{
  "num_hidden_layers": 10,
  "hidden_size": 768,
  "num_attention_heads": 12,
  "num_key_value_heads": 12,
  "head_dim": 64,
  "intermediate_size": 3072,
  "vocab_size": 16384,
  "hidden_act": "gelu",
  "norm": "layernorm",
  "norm_place": "pre",
  "norm_eps": 1e-05,
  "positions": "rope",
  "rope_theta": 10000.0,
  "rope_fraction": 0.25,
  "qk_norm": false,
  "attn_scale": 0.125,
  "bias": "all",
  "tie_word_embeddings": false,
  "parallel_block": true,
  "init": "uniform",
  "init_std_qkv": 0.0197,
  "init_std_o": 0.0197,
  "init_std_up": 0.0197,
  "init_std_down": 0.0,
  "optimizer": "muon_variant",
  "learning_rate": 0.00897,
  "beta1": 0.93,
  "weight_decay": 0.0,
  "lr_head": 0.00425,
  "max_grad_norm": 2.0,
  "warmup_steps": 200,
  "schedule": "wsd",
  "decay_fraction": 0.817,
  "decay_shape": "linear",
  "final_lr_fraction": 0.0,
  "batch_tokens": 131072,
  "max_seq_len": 1024,
  "doc_mask": true,
  "z_loss": 1e-05,
  "train_tokens": 702500000,
  "max_steps": 5360,
  "dataset": "wikipedia_en"
}
MLP neurons of a small language model. Each row is named by its layer, matrix (up: input weights; down: output weights) and neuron, and shows model dimensions 48-111. Each number is 200 + 40 x the weight over its row's rms, rounded and kept within 0 to 999.
Before each neuron's rows, "fires on" lists the tokens most often at its 100 highest values on Wikipedia text that the model never trained on.

fires on: ",", " |", " wide"
L5.up1993,210,259,278,185,210,146,212,189,284,157,289,336,223,174,154,180,244,228,174,222,160,163,167,211,202,185,246,158,169,216,177,208,213,152,191,320,215,154,225,179,158,190,239,239,189,224,196,213,142,169,82,163,229,185,236,209,255,308,174,123,243,199,227,174
L5.down1993,216,219,256,247,230,249,121,249,176,224,164,275,217,239,169,199,240,180,239,187,163,199,257,164,235,216,160,165,255,171,208,203,202,132,174,241,190,201,217,103,222,258,189,235,154,208,163,184,187,185,213,245,145,196,204,174,162,232,188,171,181,234,195,211

fires on: " second", " one", "th", "st", " third", " fourth"
L5.up824,289,159,210,175,172,260,243,218,155,197,202,222,321,236,215,169,223,168,209,161,98,188,221,149,226,240,243,276,159,267,236,138,294,198,233,241,237,189,200,170,85,199,145,192,143,236,164,185,249,198,202,303,219,174,208,148,187,241,129,189,175,242,123,170
L5.down824,202,166,194,207,194,172,174,196,184,182,176,236,234,185,235,213,139,230,172,183,202,211,236,197,260,186,224,249,180,231,230,99,166,136,285,226,289,208,217,215,183,214,171,144,232,209,229,201,175,213,227,155,143,198,191,219,209,299,193,257,200,235,227,210

fires on: " a", " p", " A", "p", ",", " following"
L5.up898,256,107,161,202,180,207,247,221,226,146,225,179,275,220,184,224,166,204,180,210,223,147,220,140,264,160,164,235,195,195,214,215,169,272,201,200,133,238,238,183,144,140,175,216,223,175,213,198,198,180,182,161,248,228,313,78,186,238,203,197,146,246,246,194
L5.down898,174,169,237,200,152,164,208,232,145,215,180,173,169,179,104,309,170,220,202,228,244,189,195,123,183,205,217,214,169,208,185,186,180,130,147,141,153,252,127,119,130,232,165,193,220,212,144,218,172,180,164,191,215,147,166,212,223,113,201,219,178,243,199,297

fires on: ",", " and", "\n", " to", " in", " mi"
L5.up2617,217,137,145,243,248,185,184,142,244,253,179,264,211,185,249,146,170,208,201,196,201,116,158,181,160,240,213,179,204,216,185,103,223,169,225,205,183,171,225,174,195,173,169,206,282,193,100,197,159,139,170,213,186,174,203,154,188,198,115,183,223,187,214,191
L5.down2617,192,200,198,187,138,224,175,178,161,194,279,169,126,173,135,160,189,181,200,277,251,257,211,227,189,224,139,203,252,172,127,176,172,167,129,184,176,192,208,194,269,227,127,204,234,204,232,219,186,208,218,271,150,219,141,233,142,208,250,228,189,192,176,235

fires on: " by", " of", " at", "Ab", " to", "1"
L5.up289,193,250,203,210,202,244,191,150,190,307,213,214,193,277,267,216,228,211,189,160,276,174,196,242,208,196,237,156,226,227,162,165,228,189,207,192,196,169,171,225,209,177,156,175,218,147,241,161,211,208,271,175,199,183,185,145,150,188,180,178,304,176,226,216
L5.down289,194,211,256,155,195,199,145,152,197,201,244,252,195,193,149,218,199,224,146,234,156,214,181,158,171,202,182,195,226,188,219,198,260,191,184,230,187,253,180,125,201,189,222,239,241,203,151,193,174,204,212,254,157,240,247,135,144,178,284,209,190,200,240,198

fires on: " and", ",", ";", " to"
L5.up2167,207,164,181,136,165,196,217,197,208,242,226,152,265,179,240,182,219,160,189,224,137,249,191,203,245,183,163,201,229,206,201,163,214,218,198,176,276,170,236,243,267,198,264,300,155,191,140,219,246,198,276,128,182,184,251,205,189,166,159,202,272,229,199,252
L5.down2167,216,197,214,241,188,252,176,198,189,143,200,220,89,194,246,206,196,152,214,166,244,227,191,307,169,189,222,196,176,243,223,199,185,263,190,154,190,254,242,168,237,271,188,213,211,202,211,151,159,190,199,209,233,215,263,194,192,267,229,241,226,239,176,170

fires on: "0", " not", " that", " they"
L5.up1735,246,189,130,141,155,243,195,206,182,201,161,194,269,165,183,214,194,203,215,197,245,126,156,206,199,143,122,174,219,189,159,201,217,175,194,188,269,250,192,215,215,239,232,211,196,267,112,163,156,143,209,110,209,198,211,94,182,172,262,248,246,214,157,238
L5.down1735,210,242,153,141,245,140,214,208,174,220,225,238,184,292,224,200,219,185,214,134,188,205,205,245,223,246,230,175,206,210,157,200,219,246,158,264,180,272,197,223,258,221,174,128,216,167,242,193,157,177,179,170,185,172,177,223,196,203,199,212,207,136,282,282

fires on: " St", " Th", "th", "st", "h", " rest"
L5.up2381,285,197,178,208,238,210,217,159,164,217,244,150,186,193,218,234,153,189,240,172,200,209,182,231,180,202,164,272,181,229,224,205,261,223,165,244,194,195,204,192,158,260,126,262,176,251,251,224,229,179,187,206,158,189,269,237,169,321,230,179,144,218,198,153
L5.down2381,207,246,255,216,175,175,206,221,170,150,177,122,184,185,152,182,195,188,212,189,184,182,197,272,210,229,192,230,177,179,247,220,236,272,183,207,207,254,190,229,226,268,124,151,246,192,227,155,269,222,213,193,270,184,223,217,196,182,275,176,215,186,214,153

fires on: "C", "c", " c", "3", ")", "1"
L5.up1867,245,119,247,248,158,160,219,209,210,184,177,215,265,204,210,199,139,206,208,168,232,168,141,210,147,251,224,175,121,238,106,229,202,206,213,130,191,204,183,252,234,241,194,188,235,177,247,218,155,262,247,134,237,217,209,147,198,185,155,139,223,176,213,195
L5.down1867,181,211,253,212,199,224,247,156,190,236,126,248,170,190,169,208,174,216,181,169,315,183,233,261,171,245,222,185,190,225,135,164,201,189,212,217,122,189,171,285,198,156,182,198,246,209,239,200,163,274,228,171,174,199,199,220,232,275,250,179,199,192,277,230

fires on: "2", " until", " ", " as", " of", " the"
L5.up2619,207,173,172,160,174,206,155,231,300,185,178,193,234,173,145,215,169,250,198,159,202,167,200,205,218,244,200,229,206,136,163,210,181,201,178,216,182,222,228,147,238,212,119,271,224,205,248,211,257,189,184,181,249,217,172,209,154,171,201,222,163,276,226,126
L5.down2619,230,166,260,150,202,201,116,169,196,219,225,173,140,172,165,179,203,180,219,261,190,205,198,248,158,239,216,204,154,240,197,177,199,252,213,157,116,278,206,229,193,249,158,173,187,155,136,271,120,169,148,186,200,218,192,203,167,149,234,159,223,269,122,121

fires on: " an", "lin", "an"
L5.up195,226,196,210,196,252,150,215,165,231,156,283,187,211,229,186,133,202,199,253,248,249,117,223,182,215,157,150,191,149,239,206,199,177,140,201,217,168,201,203,288,225,148,220,217,271,178,271,178,172,212,140,219,181,242,187,196,183,153,223,139,169,241,193,218
L5.down195,186,282,199,222,205,206,155,139,185,228,201,233,204,144,226,217,203,215,175,170,227,185,238,153,266,221,143,211,159,168,231,168,211,215,262,184,203,164,170,178,248,179,240,212,183,131,148,214,169,172,208,170,168,214,166,171,185,232,197,167,192,257,227,231

fires on: "0", " final", "8", ",", " and", "7"
L5.up2513,226,276,201,214,248,187,251,152,168,240,251,196,266,165,179,174,129,196,207,147,251,213,221,243,256,207,182,231,137,232,136,150,232,228,142,179,237,217,100,176,235,163,174,224,233,187,164,196,237,193,164,271,213,132,283,142,223,226,161,243,193,178,150,243
L5.down2513,274,247,169,178,230,165,236,298,234,183,222,157,107,198,181,197,171,134,180,184,217,205,172,167,194,181,186,236,279,221,193,179,170,285,201,180,105,191,195,159,108,170,203,241,138,211,144,189,142,255,206,219,144,122,182,224,171,166,317,159,121,188,201,198

fires on: ",", "s", ")"
L5.up761,188,158,98,146,179,265,213,156,191,216,180,212,287,174,224,243,136,240,113,206,245,177,179,285,178,209,189,176,201,267,207,223,201,167,250,234,163,149,196,205,180,186,235,233,266,141,233,174,135,177,176,160,194,215,232,192,172,126,198,274,212,205,236,277
L5.down761,200,228,221,310,162,223,196,234,254,309,278,199,227,286,111,167,165,59,224,249,189,197,192,229,181,183,146,199,196,232,193,205,220,212,204,202,187,205,153,252,167,226,222,144,224,239,189,192,194,188,212,202,225,210,250,217,249,228,206,162,168,212,210,222

fires on: "1", "0", "s", ",", " who", " which"
L5.up1099,197,199,256,242,181,203,197,216,235,206,194,123,212,232,130,236,221,228,232,164,130,196,218,199,133,211,180,224,167,214,193,184,243,189,202,201,265,175,202,203,209,302,175,176,221,162,199,128,268,167,259,176,163,251,126,220,293,254,209,165,224,259,215,205
L5.down1099,228,203,257,203,219,129,195,179,245,188,164,147,194,252,198,220,149,163,172,238,204,197,208,156,226,239,101,172,106,166,208,182,213,184,264,184,110,170,248,276,264,262,227,191,200,197,208,167,231,228,226,235,253,195,277,219,208,170,207,235,227,212,223,150

fires on: " the", "s", " that", " for", " new", " on"
L5.up37,192,184,198,204,210,182,270,234,178,193,143,177,137,251,178,177,111,323,135,261,205,239,215,264,194,217,221,240,143,246,90,328,211,203,199,235,168,215,154,219,223,113,179,199,218,268,188,149,122,129,253,203,194,198,235,197,142,162,144,176,178,155,298,120
L5.down37,174,231,185,138,287,245,190,137,217,167,180,180,215,119,190,192,187,210,279,176,242,234,243,205,105,228,143,220,198,215,141,151,230,203,161,162,221,111,138,206,177,169,203,255,246,172,145,219,118,333,187,207,194,275,163,255,214,251,208,168,189,284,190,187

fires on: "1", " main", " br"
L5.up2621,274,198,246,235,261,182,162,293,157,219,148,170,241,236,171,215,202,151,223,197,302,204,206,232,179,142,213,216,152,229,179,232,196,200,216,235,152,193,228,260,164,179,168,210,169,196,229,261,202,189,206,140,192,200,175,103,160,174,242,181,250,158,206,183
L5.down2621,221,145,225,191,210,227,155,173,240,215,204,194,205,179,256,178,144,99,224,258,197,190,256,202,198,221,239,173,250,208,261,161,255,210,154,197,168,158,249,182,220,169,64,217,255,189,195,180,259,159,181,220,160,175,222,135,217,197,220,165,216,110,181,199

fires on: ",", " and", ".", "0", " ("
L5.up931,142,145,198,126,174,182,181,178,272,202,130,206,184,130,235,201,193,150,163,283,213,251,172,167,186,199,111,180,205,277,238,210,303,237,194,199,225,267,191,295,262,139,204,189,163,214,85,144,185,238,245,184,260,236,247,203,224,190,163,225,216,190,180,241
L5.down931,208,257,213,186,218,224,210,163,227,214,303,177,248,203,164,180,247,224,193,220,140,245,221,255,176,167,160,168,236,281,137,182,155,147,250,194,181,223,177,129,241,228,189,180,210,152,165,208,201,186,156,237,218,188,174,242,188,126,248,132,174,228,193,158

fires on: " and", " in", ")", ");", " as"
L5.up2722,155,132,173,175,141,181,212,239,215,270,153,252,167,120,246,189,226,206,209,115,191,241,178,120,175,206,119,200,254,156,238,142,214,66,217,244,230,294,125,236,183,236,182,200,187,127,101,217,273,213,262,220,155,240,173,207,238,268,173,145,232,102,190,157
L5.down2722,191,173,206,169,213,218,180,144,176,260,170,153,192,216,141,131,239,201,151,170,237,142,286,136,210,182,219,199,193,161,155,199,172,246,146,221,124,185,209,188,166,178,163,153,199,240,188,248,183,271,246,189,225,223,273,185,216,201,165,206,146,208,235,194

fires on: " ", "–", " R", " rec", " air"
L5.up2174,222,226,323,198,191,178,187,187,247,186,212,193,215,199,174,242,204,160,176,249,208,243,161,178,183,202,165,224,186,191,254,260,119,230,102,235,214,132,145,190,270,212,222,157,191,213,203,219,213,201,179,208,204,216,247,174,176,160,164,200,199,163,209,192
L5.down2174,186,226,203,217,240,199,244,210,256,187,207,208,193,170,142,213,178,179,215,180,191,205,252,225,224,153,226,188,248,210,162,166,176,148,203,191,85,160,296,203,208,157,216,129,232,232,172,201,223,227,215,194,198,220,195,196,158,187,166,304,127,278,175,195

fires on: " a", " more", " most", " to", " and"
L5.up2684,243,177,150,275,200,157,190,188,206,152,256,175,292,198,210,222,218,221,191,215,176,193,157,241,158,153,251,242,153,233,227,187,211,283,176,232,137,277,205,220,222,184,182,178,198,161,263,210,216,214,211,192,198,185,228,222,207,160,264,193,198,220,188,190
L5.down2684,219,252,208,200,252,194,195,171,214,200,167,242,134,170,210,194,200,179,136,174,206,204,215,185,114,147,184,209,223,228,193,154,193,228,264,195,207,188,211,189,181,240,256,210,167,229,194,154,194,200,128,143,139,176,210,201,238,191,155,222,192,157,209,158

fires on: ",", " and", "),", ");", " as"
L5.up1626,229,277,221,202,201,174,205,232,116,195,165,181,197,189,153,230,216,145,174,257,157,161,173,213,129,216,210,276,282,244,217,220,201,249,219,201,277,209,274,187,154,162,213,151,202,213,178,192,244,150,251,222,140,257,232,184,207,164,178,206,226,239,195,192
L5.down1626,221,270,211,218,209,244,210,188,158,192,146,186,291,187,203,199,190,164,236,242,245,204,259,172,159,240,227,226,188,268,257,172,174,171,199,199,171,205,195,145,189,185,208,218,210,178,183,232,159,229,172,225,256,225,161,214,198,154,226,115,124,162,96,194

fires on: ",", " which", " and", " who", " but"
L5.up2635,203,142,187,93,127,178,217,191,207,197,173,228,230,289,170,200,253,180,216,242,177,184,183,195,168,203,229,158,214,240,171,211,155,179,91,171,136,113,159,262,169,145,227,145,202,208,194,208,209,286,185,229,205,231,148,249,278,206,151,211,259,214,176,225
L5.down2635,169,172,240,149,237,241,220,143,215,167,273,188,208,175,284,233,205,234,146,251,182,304,147,212,212,176,147,180,155,205,160,184,150,215,236,216,192,243,168,188,264,263,221,207,224,168,228,182,141,193,210,134,266,285,187,241,175,234,207,249,143,138,232,178

fires on: " the", " |", " The", " and"
L5.up15,276,140,276,274,229,172,195,146,178,213,199,186,215,232,218,190,225,185,161,187,288,238,164,109,191,183,201,306,237,196,249,154,118,191,207,231,188,244,193,189,207,209,261,121,193,219,198,223,219,260,170,279,167,170,186,154,188,206,215,209,230,208,160,180
L5.down15,208,151,155,114,181,244,177,228,200,217,161,168,197,224,213,148,141,143,189,210,204,213,218,160,232,241,151,179,179,212,188,177,169,136,172,176,178,185,225,256,181,248,178,219,172,221,152,253,152,153,176,226,233,255,233,220,256,203,192,232,194,147,240,175

fires on: "\n", " |", " was", " B", ":", " "
L5.up843,166,166,194,141,217,154,207,225,268,178,229,253,156,247,155,157,141,236,194,153,185,172,175,160,209,208,145,145,158,203,153,206,204,209,215,217,206,174,235,212,239,143,250,278,176,153,235,258,153,160,197,244,197,199,222,146,211,220,260,168,177,109,149,198
L5.down843,150,172,146,214,125,155,232,229,211,150,247,156,194,175,215,185,170,160,146,308,211,227,178,228,204,180,250,173,242,257,269,240,242,139,145,186,216,164,152,140,235,145,223,262,174,159,134,224,216,217,182,169,165,179,191,236,244,195,240,198,194,113,243,250

fires on: "0", "5", " Season", "8", "7", " year"
L5.up993,195,206,216,149,200,223,202,214,191,252,170,220,244,152,190,164,250,213,227,223,226,177,169,208,206,191,156,223,192,155,217,179,177,198,204,163,241,209,180,185,218,215,199,248,169,273,129,161,212,195,245,226,251,158,237,225,213,226,162,195,175,220,238,234
L5.down993,295,213,202,270,218,214,234,222,257,151,249,174,186,175,243,206,209,197,176,224,177,163,144,221,227,170,201,155,196,198,252,224,198,175,176,230,208,247,257,218,205,212,189,186,144,109,266,161,267,245,230,239,248,176,214,198,154,189,187,179,231,140,185,160

fires on: "S", "s", "ir", "it"
L5.up2087,257,185,312,189,211,188,223,216,190,268,192,251,222,225,218,147,307,140,215,238,151,161,291,251,242,166,213,178,209,228,178,215,203,189,249,204,261,188,183,170,160,221,155,117,219,237,251,211,238,159,154,258,224,215,198,170,206,235,159,227,187,229,258,231
L5.down2087,178,234,180,188,191,174,197,186,209,207,233,211,218,179,135,153,216,216,120,253,170,259,241,194,139,198,256,222,143,246,230,161,245,189,226,226,201,141,109,206,226,248,238,187,154,242,196,200,199,137,102,224,161,221,242,200,274,168,217,204,197,221,179,203

fires on: " in", "–", " since", "-", " of", " late"
L5.up2268,167,193,246,217,154,189,249,128,223,154,190,207,179,153,190,192,221,235,265,166,161,188,179,204,230,224,149,212,171,254,224,198,195,146,212,214,176,241,249,265,163,188,168,226,244,176,230,210,318,232,224,223,162,221,229,154,181,294,225,174,188,122,159,185
L5.down2268,181,117,164,154,136,199,157,211,260,240,205,167,173,216,186,133,148,171,199,205,246,229,129,169,170,303,243,220,285,210,227,237,233,192,207,91,167,154,226,264,191,195,178,232,236,152,224,179,225,249,213,235,183,233,186,177,179,235,145,209,153,193,237,164

fires on: ".", " of", " one", " per", "/"
L5.up2673,249,206,252,186,235,200,185,137,227,239,160,192,205,215,245,240,174,237,180,311,204,201,263,219,181,191,204,168,241,235,222,124,121,214,294,137,214,144,184,199,231,185,277,186,189,178,192,205,244,240,148,179,166,179,165,178,183,297,187,190,245,195,257,200
L5.down2673,226,214,163,145,255,200,224,190,174,217,152,150,224,197,184,186,209,319,209,167,213,176,236,197,235,244,256,249,156,219,223,96,206,152,123,217,216,191,276,314,175,244,242,208,209,115,204,198,201,156,113,188,251,218,95,188,154,297,199,254,208,174,252,170

fires on: " ", "1", " to", " during", " the", " and"
L5.up1502,232,143,248,266,286,201,130,158,185,196,239,202,221,206,268,231,236,130,180,216,198,179,247,226,243,170,207,267,187,243,190,219,287,262,250,283,212,227,177,208,173,161,232,181,177,154,183,208,253,243,162,216,131,192,194,115,232,158,125,208,150,176,207,187
L5.down1502,223,244,211,200,235,184,196,212,187,267,216,175,133,152,229,195,213,163,216,114,184,207,227,211,182,176,223,234,247,296,234,170,148,227,216,243,252,244,337,209,149,194,172,190,223,198,174,239,132,259,165,209,183,161,230,168,249,184,220,134,258,253,151,115

fires on: ",", "),", ";", " |"
L5.up1548,196,269,208,166,188,198,190,199,159,201,170,177,168,171,121,295,118,119,203,283,270,222,207,207,162,189,272,235,214,259,234,222,234,155,192,191,190,194,211,186,157,194,165,162,226,181,259,170,171,182,210,235,199,178,181,262,255,177,175,147,176,220,246,200
L5.down1548,226,194,304,162,132,192,144,218,217,228,147,208,160,180,204,202,131,205,218,175,139,208,183,131,141,209,227,241,199,218,232,276,147,194,197,191,268,177,218,226,122,218,168,254,205,208,175,255,254,212,205,228,235,167,212,211,189,219,223,162,228,169,191,269

fires on: ",", ";", "),", "\","
L5.up1858,236,166,142,231,205,271,163,258,251,158,268,264,148,246,224,230,265,213,202,247,267,215,251,147,206,269,237,305,197,209,193,223,228,189,173,187,141,273,172,230,149,169,194,128,235,193,178,230,233,200,244,256,144,214,163,211,180,227,187,178,130,200,205,125
L5.down1858,263,149,176,148,195,235,190,214,233,238,253,245,215,181,159,251,219,189,185,141,182,181,191,264,241,172,218,176,135,259,195,139,158,249,273,192,192,280,213,221,214,183,226,151,190,210,247,167,163,156,209,142,198,254,121,228,182,274,209,184,119,156,209,237

fires on: ",", " such", " followed"
L5.up1344,169,172,230,201,259,199,142,156,205,181,172,216,261,234,173,211,121,216,127,224,237,203,152,224,189,208,200,168,122,268,215,240,227,134,173,232,199,204,144,240,144,251,286,228,237,184,168,207,197,143,141,280,191,240,245,238,161,218,212,188,266,189,209,238
L5.down1344,240,176,230,104,205,195,214,255,208,237,206,240,192,237,225,198,143,220,196,212,218,183,155,208,216,189,124,213,181,218,212,205,204,253,279,194,134,170,193,126,184,304,213,231,129,198,202,210,226,228,184,193,252,246,278,216,199,179,254,264,211,259,225,167

fires on: " |", ".", " (", " which", " "
L5.up2817,126,166,145,195,210,245,212,227,191,263,186,196,232,267,198,224,278,201,246,219,171,188,216,187,182,183,204,177,204,214,199,194,212,162,234,241,254,137,182,184,194,179,227,177,217,233,145,174,220,231,150,185,173,211,225,223,199,233,142,184,193,206,173,183
L5.down2817,197,107,156,178,192,146,125,203,182,236,156,152,228,271,316,244,223,187,164,213,181,200,218,213,191,220,267,140,207,197,195,256,139,135,209,227,242,189,199,202,235,225,268,193,161,189,185,156,195,144,211,170,185,207,192,135,172,184,225,237,152,189,168,184

fires on: ",", ":", " such"
L5.up1755,226,184,171,164,237,243,214,222,248,190,228,198,147,189,154,207,174,278,210,241,254,216,234,149,214,135,188,205,173,159,208,157,215,162,193,250,139,221,232,216,208,152,242,173,245,162,159,206,210,149,138,208,217,192,243,205,177,272,128,185,225,246,190,135
L5.down1755,216,246,183,187,111,239,183,190,259,225,240,247,177,252,260,215,208,194,175,269,189,256,180,183,234,216,217,195,220,209,136,131,135,213,155,193,153,219,255,211,168,215,181,225,220,201,216,236,207,204,215,192,206,205,253,145,153,186,255,234,169,256,281,195

fires on: " the", "N", "f", "F", " N"
L5.up2600,167,152,275,259,186,128,304,250,180,136,191,220,190,224,174,239,257,228,209,307,208,166,111,205,260,243,178,209,190,189,162,181,211,174,197,289,211,260,215,149,244,213,193,191,198,200,200,124,184,163,142,236,184,174,185,234,247,241,177,165,264,269,155,191
L5.down2600,168,200,224,132,256,212,158,200,176,176,185,222,121,198,270,210,186,192,211,229,185,235,227,164,221,169,203,181,179,191,186,186,192,156,301,201,119,162,226,179,197,169,196,189,210,226,182,224,218,136,137,232,192,222,231,202,273,217,211,121,188,223,202,174

fires on: ",", " of", "),", " a", " is", " was"
L5.up680,212,195,195,147,119,185,217,194,192,180,240,245,253,194,210,205,225,221,208,157,186,156,193,185,213,217,220,227,170,234,136,199,128,249,196,151,169,188,205,170,154,130,253,179,189,219,131,217,202,205,127,125,227,188,122,140,219,225,160,246,187,142,211,191
L5.down680,235,239,156,138,187,237,111,235,240,206,220,209,228,192,202,186,231,224,199,169,255,202,240,170,189,195,191,236,198,213,208,221,232,185,218,167,103,170,178,140,179,106,119,202,130,219,240,157,213,201,201,179,137,213,199,193,174,253,206,226,181,231,176,161

fires on: ",", " a"
L5.up1600,200,164,192,190,136,307,176,167,262,213,257,243,233,165,250,200,233,204,185,206,165,242,211,197,188,154,199,219,137,199,110,188,178,164,245,244,239,136,240,147,211,205,184,198,176,174,199,212,215,219,179,181,181,253,182,172,158,148,197,174,159,132,201,192
L5.down1600,229,216,259,191,204,285,214,231,164,194,120,194,229,171,206,168,184,180,157,194,206,132,225,228,219,229,199,186,188,152,245,125,249,186,218,215,140,138,240,156,215,218,201,280,208,274,264,110,234,229,214,161,239,233,217,238,177,222,278,225,244,157,205,176

fires on: " ", " (", " and", " |", "-"
L5.up2551,183,227,178,272,266,220,161,160,214,143,189,206,196,232,185,218,187,201,255,232,237,270,207,159,176,119,237,170,200,262,159,244,260,168,206,238,153,172,180,226,182,198,227,124,175,217,209,211,190,237,110,136,177,184,235,193,231,199,196,228,156,221,149,241
L5.down2551,249,168,229,209,266,164,237,161,187,219,146,183,164,151,139,235,217,322,112,188,190,237,181,170,218,186,266,190,159,176,181,272,206,213,230,192,167,159,190,190,159,223,202,162,203,274,192,207,269,199,245,189,238,164,243,215,257,204,200,209,232,146,182,266

fires on: " ", " in", " h"
L5.up297,225,159,184,168,251,144,201,136,218,173,140,273,133,226,153,201,133,199,277,153,213,183,223,131,161,230,170,223,210,131,166,131,234,181,233,251,144,240,191,202,184,317,193,227,200,179,203,221,253,229,249,213,262,197,155,118,195,189,211,208,180,113,190,166
L5.down297,164,162,227,189,173,185,122,251,110,200,186,194,274,172,238,221,261,241,161,261,240,186,200,138,192,196,237,261,128,208,221,181,199,220,253,167,188,187,195,234,239,124,229,126,173,201,191,168,228,176,136,214,293,231,185,198,240,192,185,180,150,229,131,216

fires on: " which", " that", ",", " when"
L5.up826,209,239,217,163,195,180,195,190,261,175,212,135,185,202,229,215,174,192,192,297,232,190,282,231,163,173,242,183,144,182,198,163,201,207,182,143,225,154,87,217,225,212,234,164,178,199,211,252,260,236,193,206,185,215,145,261,182,222,203,243,250,223,179,171
L5.down826,241,224,175,233,222,119,291,178,117,197,99,210,167,107,233,250,148,182,188,163,220,157,146,216,254,148,139,233,180,250,259,254,171,148,241,127,193,214,220,202,228,194,237,233,226,143,209,208,143,199,254,190,176,222,298,157,134,184,182,217,188,229,214,176

fires on: " on", " over", " for", " in", "c", "-"
L5.up2184,177,248,201,209,244,236,172,223,176,157,235,238,169,228,215,113,172,274,218,283,226,172,223,150,225,246,272,202,96,202,145,225,182,196,196,275,239,181,112,233,219,129,219,180,233,121,193,206,217,219,182,212,136,296,240,172,207,199,166,148,188,142,230,197
L5.down2184,231,100,204,250,207,159,199,229,112,163,256,278,218,172,204,193,151,204,122,184,198,212,270,222,203,246,216,200,246,250,302,185,162,251,272,233,204,165,227,176,175,142,236,207,165,259,132,239,241,224,195,233,170,197,198,163,239,195,241,193,249,196,278,222

fires on: "i", "u", "a", " A"
L5.up3005,175,251,209,231,203,188,239,238,165,261,235,198,215,250,250,218,203,218,179,180,135,243,203,250,206,108,181,182,177,191,217,215,147,224,152,172,221,138,225,135,175,192,185,255,207,135,254,250,236,211,272,196,343,206,176,246,222,195,171,151,142,158,179,167
L5.down3005,236,194,184,278,169,166,259,165,214,162,238,263,254,167,210,186,160,224,198,195,271,249,247,155,238,191,200,147,237,182,249,103,158,135,279,158,245,164,163,204,193,277,166,231,160,265,172,288,229,196,264,207,226,239,140,164,208,229,232,156,195,245,227,237

fires on: ","
L5.up997,213,183,210,220,227,196,205,212,219,211,185,146,197,226,173,273,136,259,185,214,206,217,229,209,228,243,275,242,174,205,169,208,234,186,141,217,200,206,230,237,212,218,250,133,178,204,155,232,180,226,173,269,126,247,213,236,178,256,247,249,213,179,257,194
L5.down997,233,165,199,174,207,154,201,228,235,282,195,201,247,106,181,186,227,188,175,208,185,254,157,196,170,206,181,138,221,192,210,137,209,249,113,139,136,220,258,168,184,216,135,206,163,196,189,278,146,250,250,201,172,287,199,156,164,171,227,200,185,239,222,270

fires on: "2", " Z", "ik", "ä", "ul", "0"
L5.up1063,97,132,205,176,158,184,255,196,217,123,190,136,174,144,260,188,234,167,208,223,209,171,143,279,205,218,189,147,188,221,174,182,141,224,109,219,230,204,171,173,265,193,193,174,223,190,174,220,236,194,232,242,186,185,168,215,241,228,226,224,192,205,155,209
L5.down1063,168,232,210,229,185,165,208,128,173,217,179,148,222,125,167,233,239,268,236,198,229,189,198,160,190,181,245,256,112,228,208,187,159,191,169,159,200,152,138,172,191,169,162,171,246,269,202,186,166,253,167,160,205,159,232,194,203,185,298,251,206,154,295,143

fires on: " in", "on", " on", "-", "ton", " of"
L5.up1386,205,151,178,211,189,160,237,172,234,309,179,263,257,235,238,281,161,199,296,151,211,173,241,214,211,177,193,135,186,256,187,147,154,239,153,234,211,182,167,181,139,218,190,224,252,212,164,147,278,255,238,283,206,179,217,210,210,172,261,202,280,182,253,216
L5.down1386,147,199,134,194,182,264,224,211,137,217,205,172,247,189,153,184,212,226,195,260,175,192,205,250,200,138,220,246,215,221,181,280,178,232,144,185,212,170,270,183,234,219,161,246,187,188,162,162,147,168,139,278,191,254,195,192,217,202,187,184,165,346,141,226